{
  "n_kv_head": 3,
  "head_dim": 64,
  "d_mlp": 768,
  "vocab_size": 512,
  "rope_fraction": 1.0,
  "tie_embeddings": false,
  "parallel_block": true,
  "extras": ["capped logits"],
  "init": "normal",
  "init_std_qkv": 0.024,
  "optimizer": "muon",
  "batch_tokens": [16384, 32768],
  "seq_len": 256,
  "doc_mask": true
}
MLP neurons of a small language model. Each row is named by its layer, matrix (up: input weights) and neuron, and shows model dimensions 0-191. Each number is 128 + 24 x the weight over its row's rms, rounded and kept within 0 to 255. Numbers have three digits each.
After each neuron's rows, "fires after" lists the tokens most often just before its 100 highest values on Wikipedia text that the model never trained on.

L3.up89:119155117132157139130135127135132113152140120094150173080171127134128114095139138104108136117141099159127085115135109134094134119126131135112096110108154139143147168149119151081131110103111142113135181126105149132137133124125151138138089090163107079107128137112143099090079141163116116121111133150126126144155113042160120136173118136089144161154092176146120151142162142110151172109140143155147155125098119151144145151168126149087185101137157126128104115108108111138136105084124138149119141147079129091116136143155089141140168110117112104142160139105122125139129154113117072169
fires after: "ar", "i", "r", "it", " J", "ro"

L3.up21:107126114082162142120103117139108181114116094139118137146146135164152118131133163137141127120135140167085102125126130130149134120133165116106150111134137132134125122138112127146114115154150130117155108152097147105100150135120079123098136132087122178138139090149139104134129141162102102168143119100135184125133127117103147066077135089137095113107135129114123086086139158120159077095116108146142095100175163153144116151128130156141129107092127147156127118117137122115119122146140175150142137188122127136115105094129129102143137199122143167106096143130058159082159129124104107154
fires after: "or", " d", "is", " re", " Un", " D"

L3.up373:158190127084180099091125106125143111134140092161153143132128137120137118103108127071163150114103119140094138139120160137137151159128102141127139111086108141144135172092115154096115097126145128089123118112091155154138136111081088152133133139137117102142138151158158123143104174156102121144132146158107157149100111170114170130082120128136153147110091116088163156143131140112130120137121137144097159115131172125117128152105129121136169137111164125125133117090151085162158111166106108120149113119108140175087132118163138146108098140118110104110128123119103109084135149059153099151
fires after: " the", "c", "al", "C", " R", " The"

L3.up639:125145130116157160121149150158137097105113071113153099140132124111165125096146117137176121082103114158103139088138084163141076132156133146135151148139165175140148147114131130099132082107115131126144138104119156142077136147152062110103103110112167143144126103142126108104143084117135136131135130112146101106138117112132114130146125167118130155127121142147147129174139128166123118140109133150169140078160151106127114168131157135100106089163146097181117118122106136129115151100146141057151103154091153091104114138096109132105148107143111120100121143114139129146118185159160114126
fires after: "ro", "r", " s", " S", " H", "es"

L3.up18:127143087172162100140134122110145110086113120121127144085158128120137125123135109110125178112136113128150130084137149176142142159158088102137150136140162108099142185101144169106099094129133165127150133089143123112136105150168094130115127141120162115139134136116158107144135111104104094134127095119093150133103092147122128163151189168104128165138151159134119085173191118118172130130080131123111124164131102106118134133132110135104139154128153133093129079137170100119137144100118121132135120140108117092121129075143128163116120083139094122072127124125142115134146122130157159084
fires after: "u", "c", "g", "ac", "ri", "2"

L3.up460:137098165139133114134166140136141114115116108162131102103140116091128112134136116129149164083115120128148113113173127186157102157134096084128137103141117083090105134147134152125158106142109153127127109159132152127130118114165139140112162146176165106174138074175126150113102116092115108127182177154097173116116093144129141116138129121138094166153138165121113116116128120145126129115128153131073149162124105150137079144118134129068133159113117118138149080123167154131146166107098109098134105123159141094113122164110123091141123101171114118105093099112110115129144131112086136121
fires after: "er", " H", "h", " J", "ri", "om"

L3.up371:151140157133122150124118126146119135127105115147109091127151116123159118123143138112116100086092152133151131137194142124159124133127108149108166139137121088124130126128131151161127114168115086095169086134151145133107119161119130119079132137106137125166122131169149090109137136113167079098149120123166152113119091181112117120152155132127108134089150126116151134132093098151164138078093144131082140146148117113106122137145097134136144148121112118152146144114120062128215098105158112126115098104145156111112124078071159107137097149148099132133130114125119123133092159142130181149
fires after: "em", " n", "m", "in", " al"

L3.up315:110082107117134097112141108109133119142156129176142149124120150167107120170093118146162114134102101077096125121127136066108136127164145143127134146151100132147117137085140170145158160148134138110130102114121108119108116132143114130153096102088171115162159133131142108087122126129141121107089119098128123141155169132158140122100177158156102077128147122129129150134117142085108119118161113141141114124141078097147069089131135169124112110115150134161142107153119103156132130127148145090143131102127120145085112149171179145150109143170134175094077112105121123159116119154128169145
fires after: " it", " for", " of", "ar", " F", " the"

L3.up418:143070102116122137108124130101095191146102106125186090149130142106109141069116137162134083159111127106157157078107127115088144139161155105122118149128158131143122112131149109171136104120138129107127113145121168132158135137141106088143148104093175119122108128153119101134158128109148163141136123107160175130149111158174131170104120120133108110094164154136107162122127114103090102112146087134106138143103135160146128104159137115087118100111084069119102128118131130121177119107133120126151132143117173134130080151131141147138131173137147153127122078162139155137123157116111115138
fires after: "o", " N", "e", " st", " n", " S"

L3.up28:128122117150133116136131121157169121113155108111141149103128095122169141120129159149150097081142102105088083192129135092122137164139114135122098121133137164127150105127191169125155148172147119090103081094117121125135147123102132140155112126068096088122140109155128130108116118181146129075104125122100169116126140124153151155132162122150137123120130120121148120134094137140105067168111152148117156103095098126109136159137093138103132120113087099136135101156112134138108156106139147116136174123190114167126142159143107135149114144087132168142145102106114132114127120130116109180
fires after: " the", "u", "ra", " for", "i"

L3.up137:112115157143117129117171124119103126152109118149181102138172137092090091109096147090112145126147073150144136155134087099176102092100118105174147127092072168064098110137146153108112113107146170138099107132114157162160171146150130117109148115101094151100139134121127126158156151129130134149151098121120128111121134133130145126118108123098130120073134154145154097139106145152092121129141140113035112092132120081129144103132126144128107142128131150151166171132162113170157122146128097118114122133116146120122131124122120170165127153142134113151136145148157140145130099141125134127
fires after: " m", "id", "d", "m"

L3.up75:095140162125136094091095109145105124129110140119117122126117149127121148167153139116130119118133140124087101164120132111107155112083116122172099102099140127116119076153099093101135170128148141121156127155118129151104156137122180173158112147135129150120115137141150088117082150148097118135125153109141146138132149138115120115101123130158104159139165125154102153135127194160077114112118141128122107165095102099133137133118098114133181104152157126134127128115106161129148106170074111176121149089118113125129128181140160135110164118136115155095108091204110116091131100124166140140
fires after: "or", " r", " R", "==", "\n", "ec"

L3.up747:110145106140095110070122123107118126162106143116174134150098141144122133130140091130075135148077144124155114131155127165147105123147091129117164161130116109114145142147125101117148140105090168138135111163151088121148158144094109150156107160105100115067124119126143112101084172121146131157128100095132153151090154118174140129155077160143063156118127128112091090129098141130147085139152111129146121094144138151132150099124128147135141128131092110156110111154097133143174121140153128125119095141170136163153145149159128157114136111107152114117114163170121135134141156072123115149
fires after: " p", "all", " C", "am", " B", " b"

L3.up430:115104071160114154126145124119150139151121094129117133123104137100104151124151126064175123119131133090147119100125160124127141176142097124152095177116106123140129148137176100101156174119179101147126128148128133134118142170118133088130111129159165118099159127090082130116149168147096112097120079129106095088117143097153110107158119133095093118108122146158111163127147151152160132095108159126116112114143116161121108100168115124160175148132093129133126146143105127137118134165096106170081185133119113164124144134146112136153135103124123141164104158143101150131100115106142132096
fires after: " c", " C", "e", " le", "he", " E"

L3.up319:150137090121124147132098134148104129104133120118127104117120096116110103134114144158081161145115148121108086121181116171083120116177083097141097126119115148098145136116151086067139116167130144073122132173179128110134181173156155127127120125125089148132109150083088117120168172170132131097145102114137115143138106156125110104127155130145107123097119155119115130129131170147129134114113097140123131122116124145130107143099115119136184154161128131115099161141123075126141105150147148126125162114136146175172147141153107161138114151131125138155133154115109125130092063131129100106
fires after: " E", " e", " B", " T", " C"

L3.up696:101137133151159161112152108143130135158124165116160090127165159136137147110132154111120137112143117121097138153166138115126087136126169129156097128121086158140055120139149106168156117128132146125111116132122097104149108130111137150148125156120106154107150105092142118120125155144131101149092102127113096114114146126135073144157107116122150078076138090098083150126172104132096092099149100189098144115125178135123119116134117153105166107173149132136127115174146168125123132103150090099145137137127139104117135105151123146174134144114132141098068170103140173141107154118141124133
fires after: "ou", "ver", " N", " M", "r"

L3.up513:156146117127141112134128141084128182128149152122107120166131170149146129120093096141103125136129150111144108105121164122136119133119111128152120149077132130120142139114167123138099129128146148113138127120134087098139103147084105124084141132176098154116158138146100150108163145131101136152149095085069133130101167117071141156144126142096127137124131147076093134140135133109133127140116079145098120136159107125130130145112122126168131137105095163144127144130123160115118104162174154110101076169146119101115119146121101134148114139158178150162074149167120084117129161097129182075
fires after: " N", " C", "oun", "c", "ver", "en"

L3.up463:102127165122162154103116114117120126119119142174144130120131127126137129075113156169089109127113111169100125154108108119137131162101154121148123107143134136096098104137145132138137155071125130113137133138146137162103086120126146138105121151128120132153132145148102113155152112146128164102158108125088123125144140145129157152135094107149153120104168169143112148104116111130093118124112182146152126127123136081155107074128126113117082099146125076190096093116151106144124144111134117190122110116146154135091163160078094095106148117165135151160134139154091138119153147067165096139
fires after: " m", "un", " r", "m", " H"

L3.up393:109163119152101084118136099115128126122124115145142125108122116110136129130088122113137105165136158123125119096114109146128134147147168160090214121143183155079119121164128129139108150128132102117113160160107141171149169117147104069100109131108142070133164160140117131177134125103121089120185128123097124143163123135125158098150137162120069128144164148107153139112100107149152149108153118142127154126107130144098120182141076165121142127124131132070114086104136125161154114106096124123141102111125115144115121128130083141121131117124106114112126113091169160153122140134133140116
fires after: " be", "s", "as", " Y", "is", "es"

L3.up670:109121111097152094083122162096115133153094148090116137170116153131154161090146152115157132147132100147163126117103107152155161090157109114100119122141158118128088099110086144171076122129114095107113148123169128153114124164112140121173173096091132102086139123108135144149136133133133143144132133104159132124115104118131107127150155165129127152157134147164153146165161082145111104107122106182155099127128100112120109118135136158155105122153127072124079117100143119130132161126075133091099118118142089140108174145142148162143129133133110148116172139155161119142087132114108107149
fires after: ",", "$"

L3.up127:162120096070149108146127145112082130122169147134074087073122130143126175116162094113093115125122111121139112120128124147102156120106114157161146138154125138127143161111130115130103139107117120113137084130155114121173105152110146112128173180148177108141180147164128118125141136143121067146123161175158114128110106063170104136108111086153118128109136096134150119125168104196141124131164116131110114116097173119111126139105099141107129138145104142092158141147123155125124136096123151124157134153083133114091123135122085128127149160121127119092125152144115158125126110137114134112
fires after: "s", "ri", " t", "t", "i", " th"

L3.up338:134195128120130137126107090122154159125104129116090112086146131105125107155126125086168117124131116118151157107130146173114168146122135139113131140128113112104086138112122111124149196146105103144128105138122120176118135168091125123103161151073099193125105136105114136074119108143117159137152125099147144106136102107113120102145169138120110111107125152156129076136138151107097119122124152129142111124141154150151133136145064111146174095129124126115165110177128127106114165162115143101107166158141125130158131139116130106160125130113130117069089153140122104083130149130146180148
fires after: "o", "s", "en", "re", "er"

L3.up234:148120098075172133150110151133123110127098144132148112108180143161116122138095104120137124126112144092132141163129137145153146143141127152124160116155118082120114155118134088163127140078121097112164113151112105174088126151129125134159132120105136113135123055148144132134102119102158090169132131101101152162127136085142107108175133151136136124079115127130091125130128125129158074142074087117122113137133091143155133121136143123138133131123080112167113092157100118117150164113146112108160132133152159151059124158143135124147106149159174145111107148139090148153156116107131156089
fires after: " D", " de", "or", "ill", " d"

L3.up55:171177126111134132133109146152105134105160147093110115138121101149123140143122145097178163123111106156127120139114142095110160154084114189136099137146148133133091084081120169134145158082149110123108188101109140127146140165078129138098129100124142111059132207101122082152133093115128176126147138137129114120147127110158117106111079172138111128093122138102135128156110152124112122161136132136147127123145145110129096120110100118144128141103109149119149109100171123117154124162145136134127077154130155144119139127128135128113100188113153103127112110142124136104161115124138123092
fires after: " c", "c", "C", " C", " ", " in"

L3.up575:113155163105149127113105104117136140104114138113156081143081172149132151140118146158170102141195143129118113123132118098139143124115164106138152159123115140118117100110128113114127129184130138146108083154108126143068151121134115117143123128175113138158150130141100092167159115102122115126129138141100157113134084160173155125116133107089140150174118130148146140135118084105120139128140108127110123157088151156100108121102118143113172113111136121101116145113090071116122107108124140180122104156096110113128128131134136118140136129184185148107126193108121082086155138140085110129
fires after: "==", "r", "===", "g", "it"

L3.up496:092147134068096120141115159130120141077138112165166107128129130105115132091141083114144101093129098108124202141181131129104123133131128099141119145152103116119131144145152126123123146101104117120136159139085188149131125130121116091126095095138159166123139148136154106103129125099132131168163096134101155125180150157134120115152119083148151131128147134108134163147146155138068125129153140159142129133110133120128112137142104081102114111153101114133174123172127103135127119138131130155148089146102122130092110155162113110150116123075125079140152126143105080105173153171156117126
fires after: "a", "e", "re", "or", "o", "ar"

L3.up551:146129108113134149140120123111137129134168142115139122129134128086129092118091114130120112090136133133130097078128140158133154121120162126127131180132102151104117130151116141128180115131136122122176161113150138171127057102111146107144082146166141157117139113153141085127132124102152101115077112113132132131111121148179141117175125120114136108167156160115158138113146101162147108119116113098155128101151147148099130148133109144113200169127151129121113104077138085093108127082140107137125116156122119137054079119125174149125161113158140100092136108151144113136109168158130129120
fires after: "r", "i", " l", " L", "ov"

L3.up441:144092099157105122088178156113110140148093141093126104134078104101101134114143123136168132168131168194110112165119115104136106144121103122153146139154141126159120142096132100114129166108127144076129103103094152146124135132138122134100175144124143156136121115128122147105136164089114147114125129121161120113175126110119132139164114142156118094145141148143144095141081141089108106100119118097130134115107125165139135145118115172106104108132142117127149144111141126131138173110111118147128155108175105135118153123066111133163088111184075199125146123122131152100118099134104173136
fires after: ",", ".", " re", "$", "st"

L3.up380:118121152121155140145104132123136084166139119109137130143111145158151114166147124097087118144094161084161127144116160103116102150116124137157171151158097138150107115154127116136120138099099113123095113170176126163174110117093169123125100099118133170099110103109111188133201149146110078153136098090134116137099142118125120137137105151138087090150121103124168092090125144130099128112100118118125093167146124133126123110127115110160131107120081154096083156114168107086148118165139118126123110137099145135122156126143139148108151147145103133133100172144122102141118168138167143140
fires after: " C", " c", " S", " b", " K", " m"

L3.up728:105127110132146136096124144117152119124127159149134087123155108132124113177111098155136107119093079162125142104160102102137117149161151148125144085118140133123087140098120132146165152089167147111164096105125174167100110150086122078116089109127109112155136111122196137129173112111166122142081159147134111127119148111113101148117111174130117105114152146132155123142093122120125109119123126146107128131107129104172137140122121123115161125101145101136149158154136139176130153180129121110161151092118107155097152101143107159158104150108077152101106126123123168159133112128115165073
fires after: " was", " is", "ou", " were", ",", "."

L3.up156:115145159091132142111162141127067097082106124137160138160154179128170145107118121136138104143134131132141072136178158167193117119147089125145077151101096141121141119094106091128120140130110124134098149115146124134110138127121125108132115123130140149109123100155113082120097140145170088104110103160136137135133114097146112089107169147128082111169139124099084128092128131142096139125119153147140128140165122101146145135138099172180125124155117103111126164094091133120141122087085140137147125102129148161140092137173179138135150117128146120158146131106163096143097108131122133146
fires after: " A", " C", "or", "art", "t", "an"

L3.up527:113148151169129146140182133109167121105144140111141125092160123124135129125124127128125170176081118119141127100087113142143124098135137119106158132112166128138082167144149108192177147091187116131162172153117123102110141084125110094110088137099174095148134115112125140138123126105102149110086145143103117144124117115104134173119128122132108113139165125094131090130160140143133104111129096132126131114121141119164088149100096119087126162115151133115103162117121164151142133137132114124143112101173156108129105134118116121135088078134131074143162149136135156144151166103163088091
fires after: "us", "s", "ell", "as", "er", "g"

L3.up608:117113130133160118156125137119125138098203134149090154109151103126141124095138088142145117135129126090110124104158121116091096106131109167107109146100093127135071114155115117133140150143103111117116178143142096133098125144154084149117101165155155123149136118112118137144112124121112117093153153140130171120161099114154085083134139135124113147160116131104125132108188131117157074130110160127113136111138084163116132134163132160118118138129158129059126102134140126170170158128100133152113080131116145111112090131122128107130121124161146118145108107160117121198120130180096164154
fires after: " g", " be", " G", " J", "er", " F"

L3.up488:122103122169100145127107079154142168120171125108104136137141147117141104131138117141149157131106116148094156129141116145125101144193119111133122142083145161165147073147127145091093100139149134128123117139112113081133121137160116134137171122137108170120086142148164121091091124158128120115167104118080114110107123114103117143152135164161153159136108186189137135156158116125091133158116102125126116129158105111140116123117131142141101110159125152122090124096138082156179130134126127102120130148088173105169111112128111097117129116117155138132110151153130125071058122101119128125
fires after: " N", "m", "on", "en", "om", "ou"

L3.up165:113109151174152140113124102119154150131134146117168124118119180153102136107155140125146148114162113132168143141096117156153091167125145134129090131131152135137129116128151145130113166153127128157128124133087134124125154094096115106111081140102111153118128123106154090133079189175120143087114107144140122097102097094153115122093139097165112150164123099155121133126129086127129160179087137145142165138102097123139103143072108117125116134144137134089147167059133106151080165123101148144119121140087137171107155136128129098092164109141160130123150132125118132099102141118158099118
fires after: "g", "t", "ag", "ig", "r", "an"

L3.up585:164154123125153138100136125153152159107124114119111124133095107123114106110139099153118077112151156162119143119130174152121113121142138131130116138100097130116132166135165115113085179160178171130144099116138149120158132120112107172107118102142103168136149127119152119094074118144129115123123169083090156125117129128075129119072157120188128123109133133127126164105138093155104180180106133155113146120159118113121107078100140155110169156089159115165144113160137138129147104152144122121153095117114118149056098142153138072128134110127128119105129126107120127114133138124123106120
fires after: "a", " H", "p", "B", " a"

L3.up624:135109149122140145085116160132096054126098162135098144170095177113083116107163124183144153141125167148150120070136104107145123103128122109170134148099145138140151114147140073097139128101130104113130136133182143102111114142138140125098123130132138149126154123137134120143082082124136085098126145142151117112161121129110099209162143132129086117117133154133138136203125146113144142144108132132145139051111116144114104149153138160124084148112125145122121155175143098141117120119112115105131123121164146164119110125098132132157130111131117126115114127118115136108122125147093158109
fires after: ".", " al", ",", " A", " s"

L3.up507:117098149119154116085137155120130134118156119144146072127131117100116150124162166146154143084159089144155127120131112139137069110120089144110199170122164146126135123102133133117142143140145139126181108122141138136109128152166105078131135156141128115138101130125094116135108148126146142134118130095141135132145127104116143099125098106135106127204124202125144120149132112127112167098116157129147094149101102116084145124107146124107127129095163111109132127092134080151145155115078127087123121122167121105156161164106176122082129132168132152147094133115119100142090101139159137124
fires after: "ter", "r", "an", " T", "or", "it"

L3.up657:146103130146120121139124078108105148094117088118144110102173103141129155128099095106186148168119113105100150150148145136118087147187141106148112148161130115152117127158123139075162151122085133103143122203149143115124144127142166086114065114129136157134129127149167105112102139157113101087158115126134167123149174144151109131185150088174123104128143113104146112130089093099101127115127097139120109144115148141127124089157096106132163151087115128130113105123142134118111137143104154113093159135156109102111145151157114115171113115127132154125116122119160127106124140142147128100
fires after: "o", "er", "ou", "ar", "or", "re"

L3.up16:151126109121170146099101107160074167132142110078151154146131090082141090106139148141104102112127078141055140134162111153116170123155145131146127121152093169143122087102104139099187137134139141130132154104117151085123106155137097155141133124156157163109176145119102133157138113150099067144131118163119144152115142135124092140134082121121126058092152095108130153111137133121140144146151106141131131151124107137164097136145138133100132151147085110128135132131131117110170132131129108153144171124134150125099105170114092157120117147158134121141166121130107143091119122117127116123
fires after: "le", " E", " ", " e"

L3.up704:153125113098149115114105157167128128097110140087133118113132126169121110155077143128133145108107135100136140088162130098112148115118138113162152145103112125094095150104166125126115129102114117147095137137134148112127112162133117090133134137150117111137154105121156106152105130109141104164109129126129118115130139143138124160154136145152108189126131129111132150148197097170111093126134123118060086113134158127101134121141101099089147164142155105121108143170158119157147131174086121125143157124127144192095126110179155122130162135119153091112117120078115176130173112129093075096
fires after: "g", "s", "id", " th", "e", "at"

L3.up192:109129086089103145083135137153103150130111113113109170155109127111109120051140171152148125073115142121083189163132123120106135134104128106119143134134087141129156087123106125134101135147133132162154172125136188099131161103159103126137132109077095134124134090116091140159163140156136131127124167139100094173122135108128134117122118148123138112140158117160133103135149133152115118109123147126157133123128171139119133114112118139148138115132171136123132111138147174127135103111117090123114119188116165122153118126159093170091130125122124185142147118150102141084088118157084109139
fires after: " Un", "he", "c", "u", "re", "a"

L3.up525:117100134154168102129096130135126106122130079091168132126159112112111149120078149118123149159161154132165144081104128147154096083152154123128116127141159153094106145133122115153130158124127184146151076168118133127127169090117136129116105108123139124102122117165174159147120098142159106120170098130103131050099134114110096147142116130132095125150146191118133160125099112143135131139122120113116141127134117092156161099094117104074100151155147157091091139134167130135113103150147105108135151101161161114141128147112136124146105112103119117127155150116112148112101184118121123145
fires after: " m", "ell", "an", "id", "it", "i"

L3.up240:113170098092133159133155111126132128143116123138159087154143150165178134109103161159127168150130165142135103149147113107163098144145109136133130154157131146084144118119123168121174125145103112068158143117136153133135112122115155123133047167072145154132111120120124048113098099147174130161130104130120106152102120142152111134120119118087118112122129113164132126135152093132104121160157091117124117107156124120107173118145081117131150116107094120134102137142137112107102116106075115105112109115053115130158160121150141117171118126126129134161122112136148124158115130128135136144
fires after: "l", "t", "f", "ost", "an"

L3.up476:103117157088103077147214156158146109164108174104169126101107107101122122086120127112189121139123127120120093141153144163142122114123099115118180112161158133166124123119129095125154085115117133121113127103143148127110142130127136118122093167142131112125150142115126141106170109102135106143109110153171192159119129076165123096140156111119111124133135138128126125127132137094126140083135109143114176116123086149144142107171136115126138114160144126118124148110122128135112130121091104123134152093094159140133106193077109137133085145129132114093118135119093163161128150144092139123
fires after: "os", " s", " p", "a", "ar", " g"

L3.up644:167164099118128122102111154105114086156141159183151154160134135116136106114153106099101107145103111147168129107100149103148098137131173110107146104152136119113126148176133191109144113155123125119140089132135115094086148142114147168131098088145127120106061126141138125111132100149153076145152132128119100131106144103126127128101144148132133153132108159147147139132150113139133149173144104114142171100115154108091094130105135114142156117149097119133077119113128122131139125103145131116096141098172161157102162100127084142104094168124149114082111150151109162148115188125127093124
fires after: " O", " b", " B", " f", " ", " P"

L3.up45:139113141159148127142116080135130153137138093153173132119138130114113142141111103121120113131144120129107154107130137131150109137084097148121136128132142120161077119153130131140084145147111123072108182119134159118130182150142112104133138157121130110130154123102097088104146117113110112040147110072111120077147134171159136166128123137153109152094128122158119120120127074129087131112176143155151128140138118142101107172127144149130094120103127121138143145108140065103179132110144156164146085101114118124175139111168124091113100174138143128168140124119146123135115119153160142118
fires after: "am", "in", "u", "an", "n", "m"

L3.up215:106120127153119148118123154110115168140120134099167103100176094150090112155120113138147117134124097131084143140129083155141129123146138101138105135155113166138138147139115112135135120107106111164120122142119147114113116130187152105137129087138130101222061109131104103182109096117080133102149130111140172126104136129129114154138090131142157139139118141147132137120117144113118135133109121135111123151132162102164177107142134105125155140127150116176148120125146063141169158146140094135121140157113189108130132171100153117133091139090117125137117138133092081098105116137121114084
fires after: "h", "on", "e", "om", "z", "l"

L3.up693:141160098137138125122174139096141120133097118147105107121144102133129164107118144144137141138126110092088140147145103107132151129129059153125165166168107139120185131154145121111147117127090104147105129138177130139099133169116089144158155097091146137158153127120120165133124124130130157113116102174163132141105149133139128144125122120109099101116142111097118131121160147153110137112134164110113142146112110118118113141076094149149141172135115136125112129115170142092080079142157114082118154101172149113123118104153114171148063125139134076115176110127149171120114069102122144127
fires after: "est", "c", "v", "7", " O"

L3.up723:084134130158126040109144145128145085106127142128087134150119148095128182092131139137141148135120105135115157113126156112144112128101102119093106108153175119115094120133147115133133093149159116144117089147120150090131154157144112127128147158161128171107167087108095085147179138140133118133155149093087135125108162121159109119127145146136091151115117113167097116136158122128130105090098152141113150115141150089111142140122105126153150153146122126111149169144146135124165135136146139161093120156135097120131119183157075162092077087124125088132124130149145132088148137131107149128
fires after: "c", "ver", "u", "e", "op", "s"

L3.up325:116151121107141115089153119111129083176140130151092121113153123131129140120086154101125170139107113102117098113095089129122140102130129147094162155137178126088143152131096146163134146094144114128109139104154130132112105133133136142128178152109142113097138105121129141098120127146118125152159075120131125138109120151115145177154105150106114144134132116160157157140155104137126105083080131087142102133137142101136107148065142161111150182156142090177104141116146096139108168153132105170129137157146103077135133128127135097133144121100161120136145142158116113072085123128136195121
fires after: " ", "c", "t", "s", ",", "og"

L3.up59:104090133177142155150139145174109156129167122147133160171124134127150116129133142090112138136141132114137118117151139138142116110181094147115127140123090121114115081116150102107103196173150127107130109146149133129087137137095129139072083136149160114107083140142129148133076133162154113149129123115146133128166105145150147115141128158090125163134114194114094154126158106136112123090127095140103138092110113154148120115116126166128111106106091094165119128121136112116134141094105131144081144057120148080129099152131130140106102122142101131136107107178102132154156148134102141130
fires after: " J", " S", "al", "ar", "ter", "un"

L3.up112:129086086135097134109136084131171131137161118133150169123104130090131099125124133137109147140105130136125160099156144157109134105095133113122124137181118153086110117104107124119108101122112071103152124144117165086125130133117088123129124126122122160105115129142131070162084085106115130111121107105156174148160164104169096157133093158152147134132148162187147102144145147143144140130103087137126110131114140124172099157147117136103119090151152133128116135104107120134126067131135142114129156157094112114129105177129138123099145133149148135121168139163134158160130148157071119181
fires after: " s", "m", " d", "on", "et", "ep"

L3.up625:138105085132147149100152139125147125090128122162145094134097123124129142120129081138161144155098103140163136122172138163128141110182097131151163175147167134149089161079119118118112144067126086111151122140118126125128149126156137136110143139159135121111134108145186109118170112148084146115133100105119091120137130129155105161125153100146102147138102107112137120155109058100128134102113106114105135153112158106100154129163098115113128065156147110081121100110159177138123136139093114115164174110157147122119128081089150138170133101157141104124141131134139146128111145127134129124
fires after: "re", ",", "$", "es"

L3.up530:127093153106166129138135135085151117161158124094105129118117108152137164136106167139118129125131097121128129079109150127130120110136134157102137144143090176140096183076133118193114114132149119133156089128081098118093114132122086163118131158143115098114128144151147126139133139158059110114141110103154177084107132109153109131111093135128091116132158125142162133129162147124144122115134160173108130140125106112145068128114146144105180145107155163111200100107095101157114133153129129118124142136090095121108104107138129137166119152133112163131153146130095158124135129131139109149
fires after: "or", "is", "he", "iv", "c", "ou"

L3.up210:124064096141128154117138124144179092101162115109111119139117132109161081115120180160106138143093115115122094126119098151155105123168160145091141154146144124147090120164137114116141096082142130130091128108133130138149145125119126132134111090112136095166137120110134118144161126148090117128118108113171182099123124117113133155110131168124137149155143134128134134097132088170134121116134133138141178140078102098131118130134119148100160173153122154157117109103103113143121131140108096179077162118116152151149149161050137136115137158096128122116138144124157150138067150146103101135
fires after: " an", " m", " p", " s", ":", "i"

L3.up671:138128146120128144114123080167139096120141113114140097151091171096168137101116118184141125097110135145095152080105131072168153117125167105144148155089114187141104122135082150155106119119164127121121112105088157128101109121107132150143109154146113121102121125144116106148138115105131135108108153126120131137089132089106089150131130109135148141136156165178111124121115120144152104107126129109156158101117169133115206095109124118097126130143138119142117076142086127161138139101148093115105150141129160118108100135108136121143152125167181158116167153144168149123143145127098086126
fires after: " l", "ep", " v", "==", " L"

L3.up697:118133160129147122134159163115128118177130094116097133129127126109127100113143132156115104153124090171103132101161120158118121130111168078108135127112123124143133126144147131128119106130163139091103098133139175132108157157104142174106133123160132121085101102108156135128107139163143131140114054143152123136109140144118101110140152129152145095146152128083161083140142120141159105117086136108159164139121125131140100176141123168085079150157142123178109107091147112150135132137100107103138179164110153138114108086097129140159106128109098176104142134125084148121089120158083151141
fires after: ".", "$", "ain", "ou", " ", ","

L3.up299:146138111143122121175098071164123144101109136141105124143115125127128129150137101159126143145091144123126122156139150101136069135122085127141146174128100117122108078131124171139128146124117146146120172097149122132109072146122174097151101125095143121135097113153143114120077116138119109122173183133141170159089099108132122103166096136136113144114175128136115170089117168143118138135105111144133123080104110117122102173143154118142169165115151117106112149085115098083130150120139179132125154142146157151113116155126097122126111108122119112123112101166139175132174123109102100151
fires after: "\n", " de", "==", "er"